MLP neurons of a small language model. Each row is named by its layer, matrix (gate and up: input weights; down: output weights) and neuron, and shows model dimensions 48-143. Each number is 200 + 20 x the weight over its row's rms, rounded and kept within 0 to 999. A neuron's up and down rows have the sign that makes its largest values positive.
After each neuron's rows, "fires in" lists the words (lower case) most often at its 100 highest values on Wikipedia text that the model never trained on.

L3.gate32,169,243,184,215,208,173,208,221,187,174,206,211,192,182,178,188,196,187,187,137,200,219,206,208,182,192,210,182,187,193,228,197,190,213,185,210,251,185,216,239,216,194,183,186,196,196,176,184,215,185,191,207,205,175,167,190,175,212,191,193,210,155,218,206,206,195,173,253,220,166,212,199,187,181,198,191,199,189,210,147,189,208,181,204,210,192,202,203,200,194,174,191,194,197,180,220
L3.up32,198,218,210,181,187,168,228,197,209,219,243,173,192,189,203,219,187,212,234,213,237,224,161,169,194,194,216,185,178,178,201,179,172,188,235,183,170,211,195,223,199,200,161,201,191,211,174,169,206,207,185,203,207,200,178,179,165,218,203,180,225,220,228,232,192,191,210,199,187,206,173,210,221,217,167,219,193,230,191,215,202,176,214,203,200,203,204,247,226,203,201,219,208,201,190,191
L3.down32,191,216,221,192,229,220,175,227,202,226,182,175,195,193,215,181,222,217,238,212,217,178,202,185,195,193,174,244,182,222,175,212,208,191,220,229,198,155,183,168,201,181,198,228,203,213,174,236,215,240,153,177,181,223,194,213,213,224,223,189,192,199,205,201,193,189,217,197,137,201,210,207,209,201,218,223,220,180,217,200,218,193,208,167,216,184,228,191,208,204,221,203,220,202,202,187
fires in: "between", "railroad", "along", "railway", "range"

L3.gate362,201,201,234,205,190,205,210,236,182,204,172,236,193,193,223,179,216,191,198,172,221,162,204,216,199,179,224,196,211,200,246,158,212,229,207,215,196,172,183,201,170,237,184,196,176,226,231,195,189,199,238,184,206,220,228,176,219,230,239,163,190,205,204,130,197,199,201,174,198,168,209,256,211,204,231,179,199,208,197,197,238,172,211,219,208,204,211,191,205,208,198,223,165,234,217,176
L3.up362,236,169,202,201,191,210,180,212,193,217,214,197,185,211,199,196,192,216,193,216,183,222,200,200,222,220,194,242,189,222,219,226,208,191,206,152,232,193,246,182,195,197,209,198,211,216,168,222,175,213,177,226,220,190,189,220,236,182,233,176,193,221,202,183,219,188,215,203,207,217,190,192,242,187,217,210,202,189,204,239,194,200,240,190,223,202,145,176,192,181,209,186,232,226,208,198
L3.down362,183,230,198,183,162,232,217,222,194,176,179,185,205,180,240,194,228,215,217,198,178,230,197,226,169,201,170,205,218,176,230,204,216,224,213,197,205,168,219,197,203,189,212,208,192,220,240,213,220,199,203,216,173,211,177,144,220,221,214,174,209,243,194,192,194,191,175,213,205,199,198,210,225,177,213,226,212,224,212,195,204,188,209,222,155,198,183,188,205,186,207,253,170,213,234,206
fires in: "to", "top"

L11.gate324,175,207,216,187,146,181,224,187,212,203,203,208,202,199,222,175,203,210,214,181,206,191,178,235,197,185,237,144,221,177,208,219,170,208,191,197,199,209,217,217,227,217,184,196,187,230,194,194,188,206,204,178,208,221,198,204,252,193,181,198,184,171,221,170,202,181,209,187,187,209,206,231,184,176,205,183,238,177,181,214,217,194,232,180,168,200,227,212,179,202,183,195,195,167,225,172
L11.up324,181,186,216,205,198,207,203,202,221,192,197,201,210,208,172,197,192,169,229,188,210,235,193,195,224,207,158,194,194,182,214,190,202,198,199,212,163,195,212,164,163,200,228,197,216,176,182,204,175,201,202,210,210,230,193,211,198,202,167,173,220,185,197,249,201,210,167,192,211,219,183,174,226,231,195,199,217,201,200,232,192,196,184,225,200,186,205,223,196,181,207,178,232,210,224,174
L11.down324,218,233,225,191,214,233,247,195,191,176,166,170,210,187,212,216,174,178,212,231,198,228,209,195,170,193,180,185,199,221,158,189,202,183,179,187,203,205,167,175,166,232,207,202,184,192,203,181,166,197,216,202,155,205,213,184,244,193,190,215,217,220,200,198,205,175,153,183,192,200,176,177,188,188,176,210,229,197,225,193,181,232,165,196,190,209,187,212,225,188,222,196,195,206,238,159
fires in: "can", "to", "not", "traffic", "ll"

L3.gate207,170,192,180,196,215,192,185,249,174,164,188,210,211,212,212,210,244,232,195,200,177,215,222,232,189,206,197,200,185,183,218,227,214,195,195,191,206,185,190,222,175,174,225,222,201,192,203,185,161,221,222,216,171,230,164,211,227,218,210,249,165,194,201,224,218,192,190,172,182,194,201,223,208,203,153,187,220,206,202,192,176,193,208,198,197,224,204,212,198,202,188,191,187,213,203,187
L3.up207,211,177,237,229,207,185,205,200,234,184,206,213,180,201,204,220,218,208,194,228,227,166,193,200,184,216,227,204,182,230,172,164,158,196,221,198,223,226,175,214,184,182,223,207,203,214,235,207,192,201,200,243,210,212,216,199,199,213,214,205,216,182,242,181,203,191,197,172,183,175,177,232,183,213,200,168,203,244,197,193,171,233,211,227,164,206,204,231,239,185,187,204,162,235,189,196
L3.down207,193,178,239,219,221,197,231,198,223,188,211,202,217,201,210,199,190,192,157,222,206,210,208,206,179,206,205,197,176,184,209,179,195,183,243,199,194,241,192,206,212,207,207,199,200,210,190,187,179,207,212,175,222,201,203,186,251,211,253,208,172,191,208,195,184,161,220,186,251,186,174,208,210,214,192,189,212,239,188,179,182,182,192,214,178,202,220,202,199,203,187,171,198,210,220,185
fires in: "new", "william", "williams", "lee", "cape", "newfoundland"

L4.gate214,177,200,206,190,203,198,194,187,220,179,177,209,191,210,221,221,214,186,196,223,220,193,178,188,223,239,208,238,214,181,224,200,205,180,187,185,298,184,181,197,225,192,229,207,193,210,195,178,197,207,214,205,183,213,215,227,172,204,205,224,161,199,186,187,219,213,195,198,194,204,172,220,186,199,211,191,214,180,221,230,226,189,193,212,229,261,210,191,227,226,204,196,210,236,180,157
L4.up214,188,199,182,262,172,225,209,194,231,210,212,206,190,194,181,183,175,213,186,216,209,219,209,206,217,209,176,194,209,217,238,204,212,202,197,187,189,202,167,171,205,181,163,198,210,206,162,210,202,210,201,185,173,209,190,180,198,143,226,187,224,205,185,211,191,216,248,185,225,192,227,203,215,225,208,176,186,211,175,205,183,188,210,158,218,218,179,173,186,185,172,216,173,207,191,205
L4.down214,212,182,219,202,181,211,211,199,185,217,234,188,212,203,224,246,215,208,209,202,183,209,220,205,203,183,214,191,204,197,218,194,173,185,187,181,224,190,212,173,191,175,214,180,171,198,239,209,203,202,223,210,190,214,196,166,198,181,206,230,200,197,186,192,244,161,171,210,190,221,218,200,170,197,181,206,154,202,187,221,201,204,210,216,230,188,207,194,190,216,178,163,177,228,170,189
fires in: "her", "him", "them"

L9.gate349,177,167,181,173,172,213,196,155,199,210,199,196,179,198,179,204,193,164,179,191,184,201,221,185,186,229,219,188,222,214,168,201,217,205,181,210,205,199,201,177,194,201,199,228,179,219,197,174,215,164,220,228,192,204,192,198,221,214,203,203,209,198,220,167,169,181,190,187,172,186,181,196,218,187,214,177,188,152,183,161,203,206,188,214,209,220,215,230,227,242,227,199,208,197,219,179
L9.up349,218,201,210,203,223,233,212,161,188,166,216,214,228,224,181,203,221,218,151,197,179,171,211,213,205,201,222,216,233,225,223,208,193,181,222,231,229,233,193,188,204,189,205,188,172,164,214,160,182,175,212,193,228,185,166,198,191,168,222,222,177,196,213,164,214,197,225,187,193,216,180,210,160,173,189,201,191,234,187,194,211,178,202,185,238,201,222,208,226,200,198,217,212,203,170,210
L9.down349,202,236,148,189,195,231,182,177,211,179,221,225,205,212,197,233,243,223,169,220,196,207,203,190,208,200,163,180,206,193,194,193,209,212,165,179,199,250,225,174,204,214,201,220,235,203,227,217,214,221,202,186,212,183,215,220,197,201,207,193,192,174,193,189,217,188,224,185,195,223,207,256,165,232,231,177,191,200,202,194,217,199,182,211,190,193,209,166,178,181,202,222,208,226,189,156
fires in: "she", "on", "october", "erik"

L4.gate190,191,159,186,239,194,200,214,198,214,171,152,164,198,205,196,206,191,187,171,186,187,235,196,178,178,194,174,211,199,183,219,179,188,212,208,174,201,234,204,191,228,207,225,192,208,181,229,161,143,204,237,208,176,185,199,193,207,205,241,194,179,196,190,209,205,202,195,211,197,144,236,224,201,174,205,219,174,172,194,211,192,202,202,204,193,252,214,198,210,208,189,223,185,185,220,197
L4.up190,222,180,169,220,191,214,194,208,176,208,173,182,217,199,165,198,179,228,198,227,185,225,213,218,202,213,236,191,197,232,208,225,218,215,199,179,220,173,199,238,222,166,219,178,220,198,220,203,200,180,190,183,199,205,192,181,236,203,227,214,222,187,176,188,189,172,173,170,192,160,202,203,199,217,171,231,216,223,168,199,224,175,186,192,155,199,170,209,209,208,183,192,186,214,179,201
L4.down190,191,199,210,190,198,209,212,217,193,161,206,189,190,211,191,218,185,198,194,211,211,198,173,204,209,203,169,213,177,216,228,158,191,205,234,223,213,218,169,193,211,207,173,198,231,197,215,209,200,191,195,199,174,194,187,214,211,213,188,240,174,192,205,191,205,228,168,185,175,212,197,199,213,191,211,205,200,199,193,197,189,160,223,242,228,248,233,191,217,200,186,208,213,186,210,184
fires in: "school", "james", "book", "schools", "show"

L4.gate422,201,198,192,238,204,168,214,180,181,197,171,186,169,212,181,205,240,224,197,205,182,198,177,185,205,214,177,176,217,209,185,208,221,216,202,133,207,169,231,267,208,198,223,221,211,200,191,170,227,199,213,174,217,187,209,165,183,195,186,210,197,219,196,206,217,208,212,171,207,181,213,242,216,206,175,209,200,214,243,206,187,198,199,159,169,243,178,213,215,201,199,214,185,210,182,197
L4.up422,244,224,182,210,168,215,199,173,202,197,169,183,186,214,241,202,166,208,233,203,171,218,208,183,172,202,211,182,193,187,192,201,210,188,210,212,192,260,200,166,180,195,213,210,211,203,164,204,190,227,176,175,204,224,212,220,238,209,208,185,212,191,222,220,184,194,183,228,186,173,203,188,214,199,211,194,219,186,176,199,216,170,214,213,194,184,197,191,230,249,222,232,188,165,239,226
L4.down422,194,202,272,201,191,210,212,199,176,153,191,202,226,210,197,218,207,204,198,230,180,204,183,207,134,199,199,172,212,214,178,207,208,197,181,264,209,201,189,207,226,173,212,195,205,205,204,212,180,172,220,206,191,180,187,211,197,231,204,206,188,209,205,203,160,203,201,201,201,179,197,184,241,192,229,183,168,211,183,203,204,203,194,186,202,238,173,185,246,192,210,234,180,170,221,195
fires in: "of", "alexander", "commission"

L4.gate389,198,224,231,195,193,178,217,171,165,214,167,219,174,198,217,192,215,207,205,222,180,189,158,209,180,183,224,196,182,204,199,192,180,189,196,206,210,191,186,199,208,216,175,204,179,194,165,181,169,184,199,217,194,216,211,183,196,198,235,195,209,209,206,156,224,185,173,175,208,194,185,229,170,217,192,201,166,223,183,239,214,187,193,195,216,182,215,206,213,241,223,219,211,189,187,164
L4.up389,225,212,189,195,179,224,210,187,190,223,201,200,176,171,172,205,226,214,231,190,206,220,179,210,195,185,229,224,193,204,244,188,168,198,226,205,177,220,197,174,208,191,204,198,210,191,211,172,167,209,215,198,221,201,199,209,166,210,190,171,195,202,190,207,242,197,186,246,186,171,230,193,227,195,172,211,211,180,224,223,177,191,208,198,203,173,189,215,203,201,217,220,226,211,192,183
L4.down389,205,186,201,228,213,221,205,195,183,204,196,212,187,199,187,219,147,154,204,217,195,199,174,185,212,174,229,193,230,208,226,198,211,209,224,218,213,216,206,211,211,185,183,177,217,213,169,240,165,215,195,162,221,212,189,180,205,216,189,189,195,197,228,196,243,193,193,196,175,190,231,192,225,204,225,197,230,154,227,186,189,218,205,227,171,200,213,220,190,175,221,205,186,194,197,186
fires in: "after", "death", "de", "back", "throughout", "business"

L10.gate234,165,190,221,203,170,166,214,220,224,222,168,202,164,185,168,222,199,194,207,210,185,206,190,201,192,178,180,194,159,206,194,197,172,219,175,188,224,189,237,232,207,188,200,225,197,190,190,214,190,236,180,210,211,196,193,225,206,192,166,204,175,159,232,212,203,217,194,220,192,180,227,226,183,207,227,185,181,205,202,151,191,232,179,210,198,206,199,203,217,208,204,231,171,236,190,209
L10.up234,178,187,211,208,205,211,199,160,189,186,158,213,249,190,183,218,223,186,240,196,192,198,241,222,197,244,187,223,182,195,218,204,228,185,199,176,171,227,199,248,202,169,193,188,231,198,212,214,214,207,217,206,212,174,241,217,224,174,208,184,197,141,202,200,199,243,204,206,180,213,173,204,216,202,198,240,218,205,215,190,206,221,213,238,199,192,163,197,197,210,213,216,211,196,188,161
L10.down234,193,192,216,190,199,178,213,167,211,197,177,188,220,201,182,208,208,164,183,240,219,183,255,199,199,186,214,196,193,188,235,207,202,167,199,211,223,218,196,219,194,222,191,208,195,187,232,208,209,215,186,192,201,224,175,217,229,222,189,201,229,165,209,200,184,194,168,201,247,212,226,213,202,186,226,176,199,239,151,204,207,197,217,182,182,196,209,210,215,207,185,232,185,218,195,168
fires in: "the", "s", "its", "police", "these", "human"

L11.gate354,189,177,188,212,185,170,178,210,200,200,198,198,197,179,210,212,191,193,146,207,213,251,227,207,204,172,209,205,213,211,219,212,239,195,217,200,182,193,203,241,198,206,180,231,221,189,200,175,185,198,218,157,208,203,220,195,183,225,209,185,172,178,210,200,216,214,185,230,214,163,179,214,193,208,220,185,218,164,212,200,203,229,196,215,233,224,202,209,175,189,202,200,192,248,206,177
L11.up354,186,186,224,212,238,203,173,221,224,226,211,212,164,214,199,203,170,212,164,201,179,233,213,214,201,197,201,189,176,192,244,228,216,206,244,203,205,176,185,209,162,189,215,192,179,205,212,191,173,198,209,195,230,232,204,219,179,233,192,169,181,165,223,230,193,224,208,230,228,175,199,235,183,211,195,204,191,179,205,205,166,220,186,222,162,209,243,174,180,167,168,221,222,210,214,201
L11.down354,157,163,232,212,171,149,201,205,209,182,183,199,198,165,183,184,201,202,227,215,240,245,284,231,226,174,216,219,206,213,230,197,209,164,213,203,230,230,211,229,231,187,205,205,197,199,203,190,228,199,208,214,211,201,222,181,172,206,225,210,171,151,221,219,225,213,220,215,219,201,182,207,228,202,205,191,216,209,191,212,197,217,194,218,178,208,187,217,209,205,192,190,192,196,207,189
fires in: "new", "newport", "newfoundland", "2006", "2020", "united"

L7.gate333,174,199,201,226,189,197,164,181,189,220,206,220,176,203,227,214,202,233,181,216,220,218,193,179,182,204,181,185,224,208,240,196,207,227,184,211,193,191,197,207,211,206,214,218,184,200,215,214,234,177,198,230,173,207,206,188,239,200,210,175,176,214,198,195,230,259,209,172,196,212,258,207,229,207,209,158,243,192,177,197,206,199,192,206,192,206,200,204,186,195,177,199,209,200,182,182
L7.up333,191,217,231,197,225,187,197,217,217,195,164,194,192,209,179,197,250,166,229,219,201,207,220,188,188,209,195,226,193,181,221,197,210,199,239,185,214,221,206,159,206,217,170,210,198,173,189,207,198,176,194,180,176,186,207,181,199,197,216,181,216,171,214,204,197,239,181,188,182,187,199,212,218,167,191,203,223,184,208,233,241,224,212,214,155,227,176,185,224,173,212,202,203,201,197,181
L7.down333,186,183,170,207,248,195,204,152,196,177,184,214,230,204,189,191,201,180,199,260,192,234,211,183,188,207,221,186,177,227,175,175,219,193,226,225,226,211,206,175,216,207,193,211,230,204,176,214,180,174,213,193,196,213,200,212,220,203,199,205,197,174,206,231,237,197,174,191,199,198,200,207,197,192,205,181,182,234,209,190,210,208,174,208,213,206,195,195,160,193,219,222,224,209,182,207
fires in: "de", "death", "deal", "heart", "degree"

L4.gate415,204,206,220,188,206,199,221,205,200,202,206,201,216,204,167,205,207,191,200,226,201,224,198,178,209,212,210,191,205,209,198,168,180,213,223,184,181,200,222,257,186,191,156,217,204,187,224,192,178,211,230,189,200,238,203,214,203,198,228,165,218,242,199,220,225,223,161,194,165,163,173,198,189,225,177,170,173,211,168,213,201,190,207,198,204,188,202,215,207,232,209,186,232,200,157,190
L4.up415,185,176,199,195,198,219,195,162,157,213,211,216,245,231,204,242,167,182,207,187,217,207,183,213,231,205,188,239,198,211,191,230,145,171,179,195,222,207,197,216,208,178,186,171,204,205,215,199,217,192,208,220,220,191,218,182,173,218,169,230,235,167,222,198,225,204,189,184,203,207,172,141,201,189,209,205,170,175,186,159,200,205,195,212,243,189,210,178,197,203,206,188,208,204,220,194
L4.down415,190,215,306,207,182,183,186,203,189,223,180,168,219,212,234,161,195,241,165,225,167,187,204,213,174,205,206,192,204,215,190,203,197,195,185,186,187,192,186,221,171,217,206,208,192,232,207,216,184,219,179,214,191,246,210,190,189,192,202,194,209,183,206,223,205,162,214,190,259,198,191,191,203,192,202,195,188,194,205,235,201,226,202,184,186,168,184,203,209,196,223,208,206,186,233,182
fires in: "who", "how", "chicago", "which", "changes", "chief"

L12.gate223,181,182,209,185,212,216,252,167,187,217,190,225,213,198,230,184,163,201,210,159,215,190,203,215,196,231,211,190,185,210,231,217,193,207,223,166,201,169,205,217,204,213,182,219,212,187,160,235,177,239,193,197,193,160,190,211,188,204,230,209,238,218,208,195,194,205,197,179,171,166,201,164,226,179,219,224,200,183,208,199,187,202,185,194,187,165,155,193,195,188,193,196,171,222,211,193
L12.up223,218,205,205,181,215,193,228,208,203,186,191,179,203,241,219,222,191,194,160,171,197,195,199,217,187,219,200,187,234,193,214,200,217,200,199,193,166,207,209,219,202,188,230,225,202,190,221,233,210,219,199,191,221,214,162,178,226,211,179,194,201,228,215,221,186,201,181,176,171,213,172,168,212,238,204,201,201,165,206,214,205,177,216,198,254,215,181,201,210,210,197,192,153,200,180,183
L12.down223,195,200,216,207,217,170,156,164,202,218,233,214,200,192,193,196,185,219,211,186,216,190,219,203,191,157,232,216,176,223,195,229,183,209,216,203,205,211,209,193,230,204,184,226,194,204,214,177,186,187,182,238,206,171,197,196,189,206,202,209,168,201,222,230,168,202,174,194,157,195,202,174,176,152,173,221,232,203,212,184,191,185,226,154,193,189,196,187,210,200,203,224,230,199,202,195
fires in: "that", "because", "out", "authority", "develop", "found"

L3.gate233,156,230,222,215,261,186,233,205,195,213,205,208,206,191,218,180,224,231,201,241,180,200,200,230,182,204,224,213,192,219,179,224,182,170,166,190,230,228,197,220,200,175,175,209,225,200,221,202,208,193,186,211,181,209,216,205,184,219,166,215,215,200,237,179,195,231,180,231,230,189,183,181,194,218,209,189,199,179,206,188,225,229,195,220,161,215,228,197,227,203,182,193,211,251,175,186
L3.up233,186,186,195,218,183,212,210,183,216,201,242,178,184,215,195,221,150,179,197,172,207,214,198,218,173,204,198,199,213,186,178,209,251,198,208,168,181,206,195,212,184,186,226,222,197,208,189,176,214,203,187,222,194,178,226,221,201,187,174,202,214,208,236,207,186,205,193,233,170,184,178,205,165,190,173,196,237,242,206,194,192,200,203,225,209,171,182,212,184,180,191,231,203,211,204,226
L3.down233,185,203,233,209,213,186,190,203,200,195,181,206,215,187,164,174,201,204,150,209,189,211,207,182,142,173,205,202,194,169,215,176,222,208,199,190,238,241,145,185,221,201,201,224,207,202,255,206,203,186,216,197,189,192,218,205,194,173,195,184,176,201,213,155,198,208,168,188,253,200,158,194,187,191,172,182,169,184,211,189,166,198,203,200,213,200,232,200,204,193,223,228,203,190,190,227
fires in: "new", "san", "newfoundland", "arthur"

L12.gate444,200,209,197,182,176,211,239,180,203,189,189,177,187,228,202,208,204,232,192,185,188,200,220,227,202,231,205,179,232,200,226,206,222,206,176,188,223,232,169,213,205,193,218,165,196,201,202,191,214,190,176,204,187,237,195,203,203,244,179,193,204,183,199,153,173,200,187,188,189,211,210,185,171,188,208,187,175,188,224,227,198,175,216,230,210,184,212,184,188,197,212,189,162,159,182,166
L12.up444,174,217,172,175,185,155,187,187,159,184,194,188,189,213,221,210,221,181,228,176,196,189,195,183,188,186,209,203,230,175,197,183,202,198,202,198,162,163,169,168,203,215,194,197,211,212,204,190,209,208,203,182,203,217,207,183,219,189,172,207,162,224,207,218,214,189,212,205,186,196,180,204,222,218,142,182,186,177,236,222,200,205,226,224,206,251,184,196,232,206,187,212,205,210,234,160
L12.down444,184,182,168,201,201,200,222,211,182,188,187,164,217,218,231,191,230,174,225,182,186,199,213,198,184,253,195,235,200,190,194,201,204,217,199,169,183,192,169,205,161,212,221,184,191,193,199,213,204,184,191,231,208,259,182,193,206,224,205,199,207,226,193,176,211,240,178,208,162,198,184,172,199,190,218,173,222,188,199,207,202,190,157,207,188,182,240,218,227,165,194,224,186,194,196,206
fires in: "can", "would", "will", "may", "to"

L7.gate395,157,209,211,199,167,178,217,192,202,204,211,221,212,174,237,228,205,181,175,184,195,203,228,215,210,254,202,202,201,224,204,213,177,204,197,225,187,222,194,190,244,211,198,216,188,189,176,219,193,202,197,203,203,202,181,202,205,221,209,195,186,221,190,163,192,225,211,195,178,218,207,201,210,204,221,166,223,209,186,183,239,220,221,220,193,211,218,179,194,220,234,216,176,172,204,193
L7.up395,199,179,164,232,213,207,191,191,185,228,189,171,172,187,192,196,206,199,176,185,205,180,188,195,186,201,196,209,231,201,184,200,196,226,166,198,227,212,206,199,196,190,177,191,200,203,186,193,195,217,169,225,195,183,213,216,210,175,190,225,169,197,199,228,219,197,214,225,217,216,176,163,224,197,204,210,179,197,220,177,198,211,180,183,195,204,227,221,212,218,162,199,212,214,238,238
L7.down395,209,201,237,205,187,189,194,171,192,190,196,202,206,180,230,182,226,167,212,222,210,190,173,228,198,173,214,197,157,195,193,271,199,233,201,204,215,202,160,180,198,244,182,230,165,198,187,190,199,234,198,207,223,187,187,209,174,192,209,172,174,206,183,193,222,227,215,186,192,194,185,183,194,184,223,191,189,217,168,229,204,233,251,214,191,184,192,198,201,226,221,240,211,219,189,233
fires in: "history", "cultural", "science", "candidate", "of", "scientific"

L3.gate64,182,228,206,184,226,190,210,221,184,233,201,176,210,213,189,211,231,195,191,178,219,218,217,198,212,204,210,204,165,178,192,200,183,180,226,203,224,199,233,225,177,170,203,223,220,171,171,203,210,199,196,222,188,184,206,188,201,208,206,195,200,194,225,172,208,195,146,195,168,187,219,209,184,200,231,187,207,184,190,213,195,200,206,215,210,195,189,186,172,189,227,220,197,195,206,208
L3.up64,179,208,200,207,172,220,189,199,178,213,212,199,203,195,191,218,199,172,200,231,209,221,221,213,181,242,178,179,190,239,202,209,218,207,195,160,179,207,220,171,187,184,223,204,214,202,206,184,214,185,178,215,237,195,220,211,229,175,209,227,233,197,209,202,179,181,213,206,211,183,177,181,197,202,170,217,243,196,215,166,197,238,196,197,190,174,158,192,202,155,252,190,209,194,208,214
L3.down64,200,208,257,226,204,215,174,204,235,188,211,167,183,204,229,197,181,200,210,195,218,226,207,228,194,180,224,202,190,212,199,223,206,189,185,213,191,193,180,176,212,188,216,186,197,186,210,201,208,186,192,220,211,242,226,209,181,207,188,217,184,183,212,218,210,175,158,232,225,220,204,184,211,186,193,213,207,189,162,227,179,235,211,185,188,189,198,190,194,193,216,203,159,204,220,205
fires in: "known", "professional", "global", "brooklyn", "headquarters", "of"

L4.gate191,188,165,217,193,213,182,202,204,179,190,179,167,196,220,234,186,186,208,221,186,194,210,203,184,218,229,206,194,191,187,197,208,252,210,217,225,197,211,210,178,179,184,160,180,188,181,178,217,211,216,181,234,178,183,203,173,192,199,211,209,215,221,157,189,203,180,192,213,184,158,217,232,175,211,200,216,172,208,176,216,191,225,249,230,186,195,190,174,217,214,247,217,194,171,214,184
L4.up191,209,190,222,190,178,188,226,193,238,227,231,197,177,157,213,205,221,191,168,202,237,222,188,189,217,205,197,209,233,194,210,189,211,221,215,193,218,184,236,214,211,191,230,221,223,224,221,199,181,199,188,242,175,209,173,211,223,198,233,191,202,199,235,171,197,201,194,201,183,226,203,212,174,195,187,221,212,225,177,227,196,185,220,232,170,235,228,182,230,193,193,215,206,190,220,165
L4.down191,195,252,242,204,191,231,212,200,163,197,204,211,201,211,265,165,201,167,190,179,219,211,179,182,209,242,190,205,194,214,214,173,187,210,150,162,211,177,173,179,170,218,206,182,219,217,193,225,200,226,229,197,223,209,219,193,193,230,213,190,189,199,191,182,207,193,188,211,169,210,166,179,201,177,183,252,235,167,203,198,203,175,176,185,190,190,218,206,190,190,189,235,188,231,243,172
fires in: "to", "took"

L10.gate282,160,189,215,178,185,187,228,221,206,161,204,210,211,219,217,219,193,190,193,192,208,258,207,164,172,201,174,171,207,179,188,210,211,197,217,180,190,198,210,221,161,184,177,201,218,221,197,169,226,200,214,202,219,234,188,213,217,205,207,217,194,178,200,208,185,234,200,217,193,158,179,215,198,184,194,198,190,176,178,210,202,227,177,237,227,208,214,177,220,213,203,174,190,201,182,219
L10.up282,230,184,202,195,186,197,224,200,202,215,188,170,178,230,220,163,215,195,220,208,215,206,213,214,187,181,237,179,225,206,173,175,195,173,220,220,191,214,202,216,209,175,197,233,203,205,195,212,182,203,163,228,225,193,198,181,171,233,209,182,231,184,213,228,197,236,166,172,214,182,188,170,239,199,170,182,231,223,195,198,192,190,171,246,191,183,191,233,221,201,209,187,231,212,181,205
L10.down282,221,229,235,170,191,212,159,208,204,209,170,165,219,211,195,189,221,190,207,205,193,212,207,225,197,153,199,189,207,233,227,198,214,172,192,233,198,214,192,207,239,167,200,215,227,186,239,184,187,224,198,191,233,201,205,198,239,199,185,190,195,193,188,243,204,195,228,184,250,217,205,164,216,188,217,231,183,192,181,203,250,181,189,195,214,210,224,191,195,163,183,204,161,162,208,230
fires in: "of", "among", "some", "many", "various", "most"

L10.gate192,202,172,212,225,208,206,211,171,217,268,186,210,215,187,228,205,216,167,214,223,211,211,200,225,176,254,225,201,205,186,214,236,208,219,196,178,195,168,197,203,216,202,202,217,204,194,216,231,203,219,227,231,195,190,218,174,218,203,198,211,210,177,205,185,227,203,214,190,170,212,171,160,210,208,263,205,186,202,208,213,191,203,180,214,200,197,241,194,208,193,244,228,188,211,181,199
L10.up192,172,223,201,180,208,229,218,178,226,176,235,189,207,232,200,194,213,214,170,207,204,246,186,189,227,209,166,191,188,157,180,206,187,202,195,190,210,253,196,223,190,172,190,199,172,161,220,198,219,187,196,235,203,186,200,195,222,191,208,150,179,185,191,173,183,189,192,191,184,172,206,182,189,216,221,218,205,241,189,198,204,177,193,170,207,200,206,186,205,197,204,186,184,227,225,207
L10.down192,176,155,193,178,202,254,181,197,193,209,214,223,175,202,223,217,208,174,196,209,197,193,196,180,205,215,178,203,194,179,235,204,197,173,195,194,203,206,203,198,200,213,214,226,219,230,214,205,232,196,179,206,217,209,213,175,229,209,188,202,186,174,214,183,203,186,202,233,174,221,189,188,163,206,218,175,189,229,194,174,193,203,233,161,191,200,178,213,201,202,217,185,219,207,184,187
fires in: "his", "s", "her"

L9.gate182,159,171,241,218,146,211,222,182,172,223,188,185,187,199,208,187,179,226,201,246,179,182,183,176,190,192,208,202,212,227,211,195,231,189,207,231,210,186,215,223,219,200,209,193,201,212,184,241,176,226,227,215,192,199,196,193,168,232,206,218,214,176,214,226,208,208,191,197,202,209,217,211,193,197,234,233,189,172,183,194,189,226,184,207,221,196,203,187,202,214,242,208,213,181,200,198
L9.up182,208,163,207,200,188,210,197,163,182,187,221,170,194,192,199,206,162,212,175,202,184,227,210,169,183,197,192,191,170,209,209,221,244,195,192,211,205,209,222,216,175,194,214,235,170,167,208,210,214,177,170,217,203,218,216,190,224,194,207,215,194,182,179,189,182,199,198,185,197,192,214,203,193,230,212,232,194,229,207,180,213,225,177,252,201,213,201,204,200,167,225,216,212,178,208,214
L9.down182,199,178,222,210,168,216,194,206,194,202,179,204,215,181,216,232,224,205,225,247,229,206,178,215,180,221,240,210,208,209,204,213,187,203,173,166,202,220,198,206,203,177,215,221,221,171,204,247,219,201,189,215,192,169,185,224,173,204,190,179,177,185,197,206,221,234,202,217,260,207,211,203,166,192,206,186,202,248,206,197,204,218,185,201,223,214,153,188,213,215,212,197,209,175,207,200
fires in: "his", "same", "s", "its", "that", "own"